python train.py --num_key_value_heads=2 --hidden_act="swiglu" --norm="rmsnorm" --norm_place="pre" --qk_norm=false --init_out_by_depth=true --optimizer="adamw" --lr_mult_qkv=0.7 --schedule="wsd" --decay_shape="cos" --batch_tokens=131072 --train_tokens=521600000 --max_steps=3980
MLP neurons of a small language model. Each row is named by its layer, matrix (gate and up: input weights; down: output weights) and neuron, and shows model dimensions 64-191. Each number is 128 + 24 x the weight over its row's rms, rounded and kept within 0 to 255. A neuron's up and down rows have the sign that makes its largest values positive.
Before each neuron's rows, "fires in" lists the words (lower case) most often at its 100 highest values on Wikipedia text that the model never trained on. A number after a token or word is its count.

fires in: "several" 17, "four" 17, "fourth" 8, "eight" 8, "seven" 6, "few" 6
L3.gate314 [120 115 155 139 139 154 130 148 192 105 135 131 113 133 136 120  91  91 129 141 124 106 145 124 132 183 164 138 151 134  76 115 159  74  97 130 141 152 120 109  95 151  93  96  87 109 118 136 145  92 103 169  91 133 126 134 175  99 128 152 141 108 129 107  93 110 164 125 155 100  97 176 122 131 144 148 133 174 111  93 157 152  94 113 159 122 173 119 113  95 149 145 150 136 121 128 143 120 113 109 118 136 148 166 151 119 124 140 118 144 159 141 154 179 111 111  99 148 136 105 116 141 153 149 130 167 147 133]
L3.up314 [124 130 145 104 159 131 116 155 138 143 101 125 164  70 118 111 150 138 127 162 126 101 144 126  96 143 157 166 133 147 117 120 142 125 119 164 118 152 161 184 166  83 121 147  99 112 115  92 134 105 157 100 126 110 117 117 137 127 138 109 123 105 122  81 131 126 160  57 111 153 119 105 113 105 114 131 122 187 131 140 112 132 130 121 112 138 143 124 139 122 128 123 116 141 119 131 187 138 120 127 150 134 141 119 119 108  67 130 120 182 134 142  92 110 111 139 125 123 130  86 164 120 144 117  86 160 151 110]
L3.down314 [119 157 148 124 150 103  80 138 116 123 149 158 127 134  82 147  97 124 108 123 147 138 123 123 140 123 132 116  91 140 134 135  98 129  95  96 140  99 160 121 117 143 137 133 134 119 116 128 140 123 131  77 101 116 143 116 131 124 135 115 143 129 152 113 125 115 114 115  69  84 115 126 125 117 123 164 134 137 158 197  96 103  86  82 155 104 120 155 116 144 113 117 142 128 177 138 115 139 129 179 122 135 140 131  92 140 115 108  78 168 132 152 147 177 103 122 139 174 142 146 171 111 115 134 126 160 126 120]

fires in: "both" 23, "all" 20, "two" 9, "various" 9, "four" 7, "fourth" 4
L3.gate368 [ 96 120 154 120 149  91 114 160 146 158 135 123  97 120 134 109 139 108 106  85 123 127 129 165 128  73 124 107 100 126 165 119 104 112 110 169 107  78 134 137 173 101 132 136 137 142 123 128 157 123 110 116 123 123 124 156 166  69 171 158 162 125 134 115 164 126 123 129 106 111 123 140 129 152 150 136 103 126 121 128 131 160  74 143 138 106  95 100  98  74 147 114 149 137 162 142 120 154 115 128 132 149 138 103 147 152 119 104 119 104 113 162 138 147  90 150 132 138 139 156 118 128 176 152 122 154 164 142]
L3.up368 [170 176 120 124 120 106 145 129  98 141  88 150  93 110 106 154 132 162 144 155 167 137 115  96 149 135 120 113 122 118 123 140  80 112 134 125 143 138 170 118 146 132 162 101 119  99 148 110 138 113 121 136  68 113 128 109 114 133 112 118 153 138 163 123 145 155 100  95 155 113  96 153 112 135 147 134 124 110 150 119 107 105 119 136 159 132 161 112 165 118 135 170 149 138 138 137 145 120 148 118 125 128 132 101 112 115 144 140 154 160 111 184 103 124 115 104 146 153 106  90 143 125 124 101  97 159 109 151]
L3.down368 [ 99 116 105 158 157 112 150 143 144 126 156 129 101 114 146 133 117 150 120 120 134 172 123 165 136 140  79 142 157 162 110 166 143  90 113 140 154 160 135 134 110 155 124 131 120 145 152 130  97 122 126 162 113 151 111 149 135 100  86 116 144 121 107 154 102 118 112 102  99 110 103 150 115 134  88 131 161 132 143 124 121  97  91  81  87 116 128 129 111 131 101 115  93 169 152 131 130 125 134 141 128 141 132 114 124 109 122 118 118 117 106 151 104 133 149 149 145 111 183 161  62 136 154 110 159 107 132 111]

fires in: "had" 48, "who" 16, "has" 6, "having" 5, "following" 4
L6.gate356 [115 120 128 118 164 176 146 137 144 129 112 166 102  98 113 135 125 126  99 113 119 141 170 161 118 102  79 125 154  92 118 136  93 130 117 136 124 153 136 179 138 142 127 103 162  96  98 146 126 127 166 111 119 161 126 151 180  99 144 114 138 119 115 109  98 161  97  84 130 161 124 158 113  86  94 125 127 115 168 174 142  90 115  79 133 150 139 149 101  94 103 110 135 110 167 154 134 101 122 112 123 154 104  80 130 121 109 129 160 139 142 137 124 114  93 147 141 142 112 103 124 120  97 162 111 125  94  94]
L6.up356 [160 111 123 125 138 133 117 116 105  93 116 144 149 126 143 122 134 140 132 140 147 161 137 133 153  98 132 141 112 117 100 117 108  79 127 133 159 112 118 138  96 151 111 151 109 111 120 124 118 157 131 129 108 121 148 135 108 115  95  77 125 135 133  94 172 108 131 134 163  92 153 147 112  96 106 113  90  91 128  85  97 153 141 135 108 130 118 174 167 166 141 121 133 123 134 165 108  92 120 116 131 147 124 122 148  91 108 109 141  97 149 151 128 102 207 135 134 116 146 133 126 118 110 115 138  92 166 124]
L6.down356 [107  78 110 134 149  89 129 122 115  83 133 129 152 103 103 175 168 112 148 140  80 142 138 155  84 125 113 145 136 127 127 149 119 139 134 138 133 108 138 157 118 155  85 104 128 172 153  94  97 143 114  97 105 106 111 110 153 138 115 109 119 106  94 149 127 150 106 104 127 152 121 130 108 132 143  93 170 130  79 166 167 116 141 146  73  94 128 136 151 140 152 157 104 115 150 120 104 127 166 118 176 100 116 102 161 112 120 143 119 125 173 111 126  72 145 159 105 138 141 156 123 150 103 114 129 154 143 125]

fires in: "but" 17, "although" 10, "if" 8, "though" 7, "since" 7, "however" 7
L6.gate349 [136 107 149 150 121 140 123 160 174  89 152 158 100 169 101 146 158 121 114 129  80  74 127 133  96 119  75 109  86  96 124 106 158  90  83 137 111 137 170 145 154 141 114 135  73 139 141 151 114 141 152 134 159 125 152 144 110 178 143 118 108 127 130 117 113  65 108 117 167  87 197 111 137 123 162  87 139 121 164 111 158 115 127 123 190 158 120 149 130  96 152 157 142 125 110 115 127 138 143 117 149 138 117 175 127 101 131 151 136  99 158  92  93 129 119 184 125 124 140 150 104 143 133 122 143 105 152 142]
L6.up349 [125 131 146 141 104  91 146  95 146 168 161 152 138 143 122 148 133 104 124 124 105 134 124 139 127 166 134 163  87  53 104 117  92 123 101 125  90 138 102 135 110 131 154 139 101 123 186 120 126  94 106 129 125 114 154  82 110 100 126 109 133 152 124 128 145 144  87 149 117 114 113 115 134 109  66 136 123 148 126 145 132 121 148 139 136  82 163 121  97 125 125 165 105 123 141 103  99 171 151 122  93 106 157 128 143 128  95  95 130 156 114 114 122 164 125 111 133 129 110 150 126 127 148 134 119 126 151  83]
L6.down349 [ 80 103 163 169 112 124 114 149 139 110 113 118 107 134 142 110 121 164 147 137 150 114 139 151 141 125  83 110  91 118 112 150 106 120  97 103 132 150 133 120 117 165 117 136 100 107  98 122 103 121 128 153 150 130 148 128 101 146 145 126  80 108 118 184 184 149 108 149 131 141 147 128 150 103 163 129 130 128 145 122 171 117 178 154 164 182 139 123 156 104 112 170 135 140 142 134 147 173 132  94 131 143 154 140 144 134 144 127  98 126 167  58 121 112 132 169 132 134 141 114 117 146 149 110 137 119 124 145]

fires in: "as" 50, "if" 9, "though" 6, "how" 5, "but" 5
L6.gate444 [166 168 115 144  89 110  88 139 113 129 110 159 122 137 157 110 158 127 161 147  54  86 111 150  76  96 138 131 100 106 109 131 147 131 126 102 154 149 108 123 113 143 134 131  95 117 158  90 157 109 119 124 143 101 156 142 112 134 120 162 134 121 139 108  98 108 142 106 110 106 124 136 163 134 119 114 138 144 127 149 170 149 114 135  94 108 138 124 145  98 143 103 109 126 124 136 157 169  95 100 108 147 113 125  85 142 125 134 164 125 113 117 163 154 123 126 104  92 115 139 122 136 139 173 123 133 146 113]
L6.up444 [149 109 150 118 138  96  86 161 140 113 145 134  85 126 101 123 102 114 171 112 105 112 123 122 132 136  94 121 111 143 119 127 126 149 131  77  87 132 152 156  96 160 120 127 107 125 140  73  98  90 135 145 126 138 141 132 149 163 124 126 110 139 154 125  83 125 162 143 116 112 127 103  88 149  58 121 120 144 123 130 142 146 165 166 118 145 176 137 116  93 163  73  84  89 171  58 135 173 135 119 139 107 145 120 175 125 155 142 117 140 153 122 123 134 113 114 161 118 122 108 150 105 112 159 115 124 136 119]
L6.down444 [ 83 118 103 119 118 144 144 177 171 101 128  92 111 129 148 140 100 144 174 106 116 101 117 157 140 147 111  84 122 132 142  93 144 122 129 116 119  91 171 167 103 165 135 109 174 110 124  85  87 121 138 143 130 194 116 151 140 165 131 136 126 109 142 119 114 119 113 143  86 133 120 147 104 133 139 126 109 132 158 128 109 126 129 161 177 138 120 152 105 107 116  76 121 136 114 110 144 189 179 135 101 130 130 128 132 135 125 150 126 134 126 105 144  95  88 126  97 132 100 148 134 154 154 102 140 148 129 117]

fires in: "no" 36, "none" 9, "eight" 9, "six" 6, "nine" 4, "final" 4
L3.gate560 [104 127 121 144  76 183 162  85 155  85 181 179 126 129 142 132 132 152 115 104 130 120 143 166 108 160 108 163 125 139 149 103 107 156 108 153 122 142  91 119 119 157 119 165 129 113 127 150 127 178 101 116 114  92 128 110 123 131  97 132 119 142 101 101 124 124 106 143 102  98 145 102 117 129 124 132  95 141 139 114 141  83  97 102 165 132 157 123 109 115 149 123 117 141 141 112 134 109 160 150 118  74 175 106 134 124 144 137  93  62 126 128 169 138 107 133 101 160 119 134 175 146 128 112 131 145 172 103]
L3.up560 [125 125 116 119 134 138 106 149 138 144 116 134 112 120 168 118 117 112 121  78 107 158 137 112 132 136 116 105 143 110 148 138 134  84 144 109 158 119  92  98 113 162 114 123 166 122 149 108 133 107 147 108 183 155 124 130 120 154 147 147 161 119 109 152 111 113  77  97 109 107 152 171 136 118 131 149 110 126 129 121  91 110 157 133  69 132 159 102 105  96 156 110 125 144 151 105  97 116 129 104 101 103 130 155 161 158  84  99 130 110  72 134 156 153 122 113 176 141 158 135 145 155 135 145 130 146 117 125]
L3.down560 [110 107 136 114 118 155 177 130 112  84  98 103 149 105 134 146 129 156 123  96 117 115 121 159  99 130 147 120 164 140 122  86 156  92 118 135 172 124 126 100 125 121 125 120 127 123 151 147 148 125 133 129 128 174 119 137 113  82  95 100 163 136 154 177 110 130 112 132  94 125 153  93 122 122 133 146 145 129 168 131 110 113 131 143 137 154 143 102  65 102 160 125  71 125 183 128 114 154 127 113 151 112 169  89 208 112 128  86 137 110 126 152 154 131 118 151 115 105 166 103 169 147 112 108 120 118 139 113]

fires in: "two" 20, "four" 16, "three" 14, "fourth" 7, "five" 5
L6.gate55 [ 96 161  96 146 132  89 113 153 131 131 108 103  99  95 148 121 133 115 156 166 120 155 172 141 114 147 151 104 120 102 137 114  85 135 111 112 137 116 108 119 119 145  86 144  78 106 140 119 140 158 142 124 157  98 118 165 127 143 160 139 109 115 159 108 106 105  99 123 140 136 104 155 103 108 120 128 136  91 151 166 135 131  85 121 125 127 108 123 118 162 121 160 120 154 117 177 152 142 101 171 118 147 168 159 144 142 124 126 118 120 133 141 177 133  69 108 119 155 151 107 121 156 115 115 123 145 165 123]
L6.up55 [158 134 130 128 154 142 131 125 136 117 138 165 161  95  91 139 132 105 137 122  90  75 136 151 142 128 118 155 169 135 120 147 139 124 158 116 114  75 154 171 138 106 155 114 131 120 144 175 112 124 104 147 117 123 103 121 114 137 103 139 143 129 128 122 111 106 124 115 182 129  70 102 102  92 118 125 133 111 118  99 149 126 115 125 192 111 120 128 197 140 121 116  86 115 138 104 134 120 118  80 151 159 152 153 132 129 100 167 102 105 167 162 150 143 142  87 102 167 159 118 122  90 146 167 149 128 139 147]
L6.down55 [137 103 128 122 106 124 162  98 118 123 144 160 142 137 179 135 121 146 150  92 153 148 143 148 133 125 167 156 165 138 127 100 131 150 143 127 120 140 117 128 149 140 139 115 151 149 131 128 102 111 136 101 117 122 138 154 124 130 150 171 134  91 123  94 122 103 157 116 140  82 118 116 123 130 121  98  76 119 168 155 207 102 136 120 117 155 122  98 118 101 154 113 119 138 128  99  96 172 121 114 127 109  93 136  64 131 142 129 123 137 172 165 108 135 116 116 121 100  98 121 121 115 179  92 148 143 125 107]

fires in: "has" 55, "have" 35, "having" 5
L3.gate624 [ 89 119 157 110 158 135 115  77 160 110 108 155 142 138 182 159 145 100 109 143 155 162 150 177 123 118 124  83 148 114  88 138 105 142 116 147 187 147 144 101 153 137 160 120 174 151 129 113 127 135 136 109 101 108 137 124 147  94 146 119 124 123 117 127 112 137 138  84 128 113 155 168 131 129 120 150 128 164 170 109 144 124 140 136 122 127 112 146 138 103 107 126 131 135 151 111 152 110  69 157 115 158 133 152 134  92 115 143 145 119 152 123 158 133 101 136 119 145 143 191 139 116 115 175 127 109 153  93]
L3.up624 [125  84  94 149 168 131 108 135 141  73  93 189 103 131 123 133 137 133 160 112  92 150 106  95 106 122 141 164 126 151 141 124 103 131 159 105 137 151 108 151 146 157 115  81 141 133 115 114 146 117  95 140 161 155 127  90 125 113 154 105 103  87 130 130 159 140 136 121 142 151 128  85  63 118 109 114 104 127 138 150 173 102 114  43 146 174 165 106 165  91 100 123 122 102  96 132 119 132 132 125  81 102 153  95 149  78 121 143 133 178 138 136 111 156 172  95 125 108 136 127  98 123 132 111 139 113 146  68]
L3.down624 [169 148 139 112 128 129 129 131 125 157 126 170 147 110 122 132 165 133  96 114  85 128 133 105 133 110 138  92 106 145 122 128 101 132 138 128 158 143 127 147 134 151 163  90 153 128 149 165 175 121 135  96 151 143 149 118 103 107 110  86 139 109 108 143 146 128 161 141 126 132 140 132 120 100 137 107 102 114 129 105 185 120 135 143 171 117 154 160 147  90 157 155 102 115 125 114 136 108 155 118 151 114 203  88 140 123 127 133 115 149 168 199 134  93 129 138  95 120 103 118  71 132 139 161 131 113 158 152]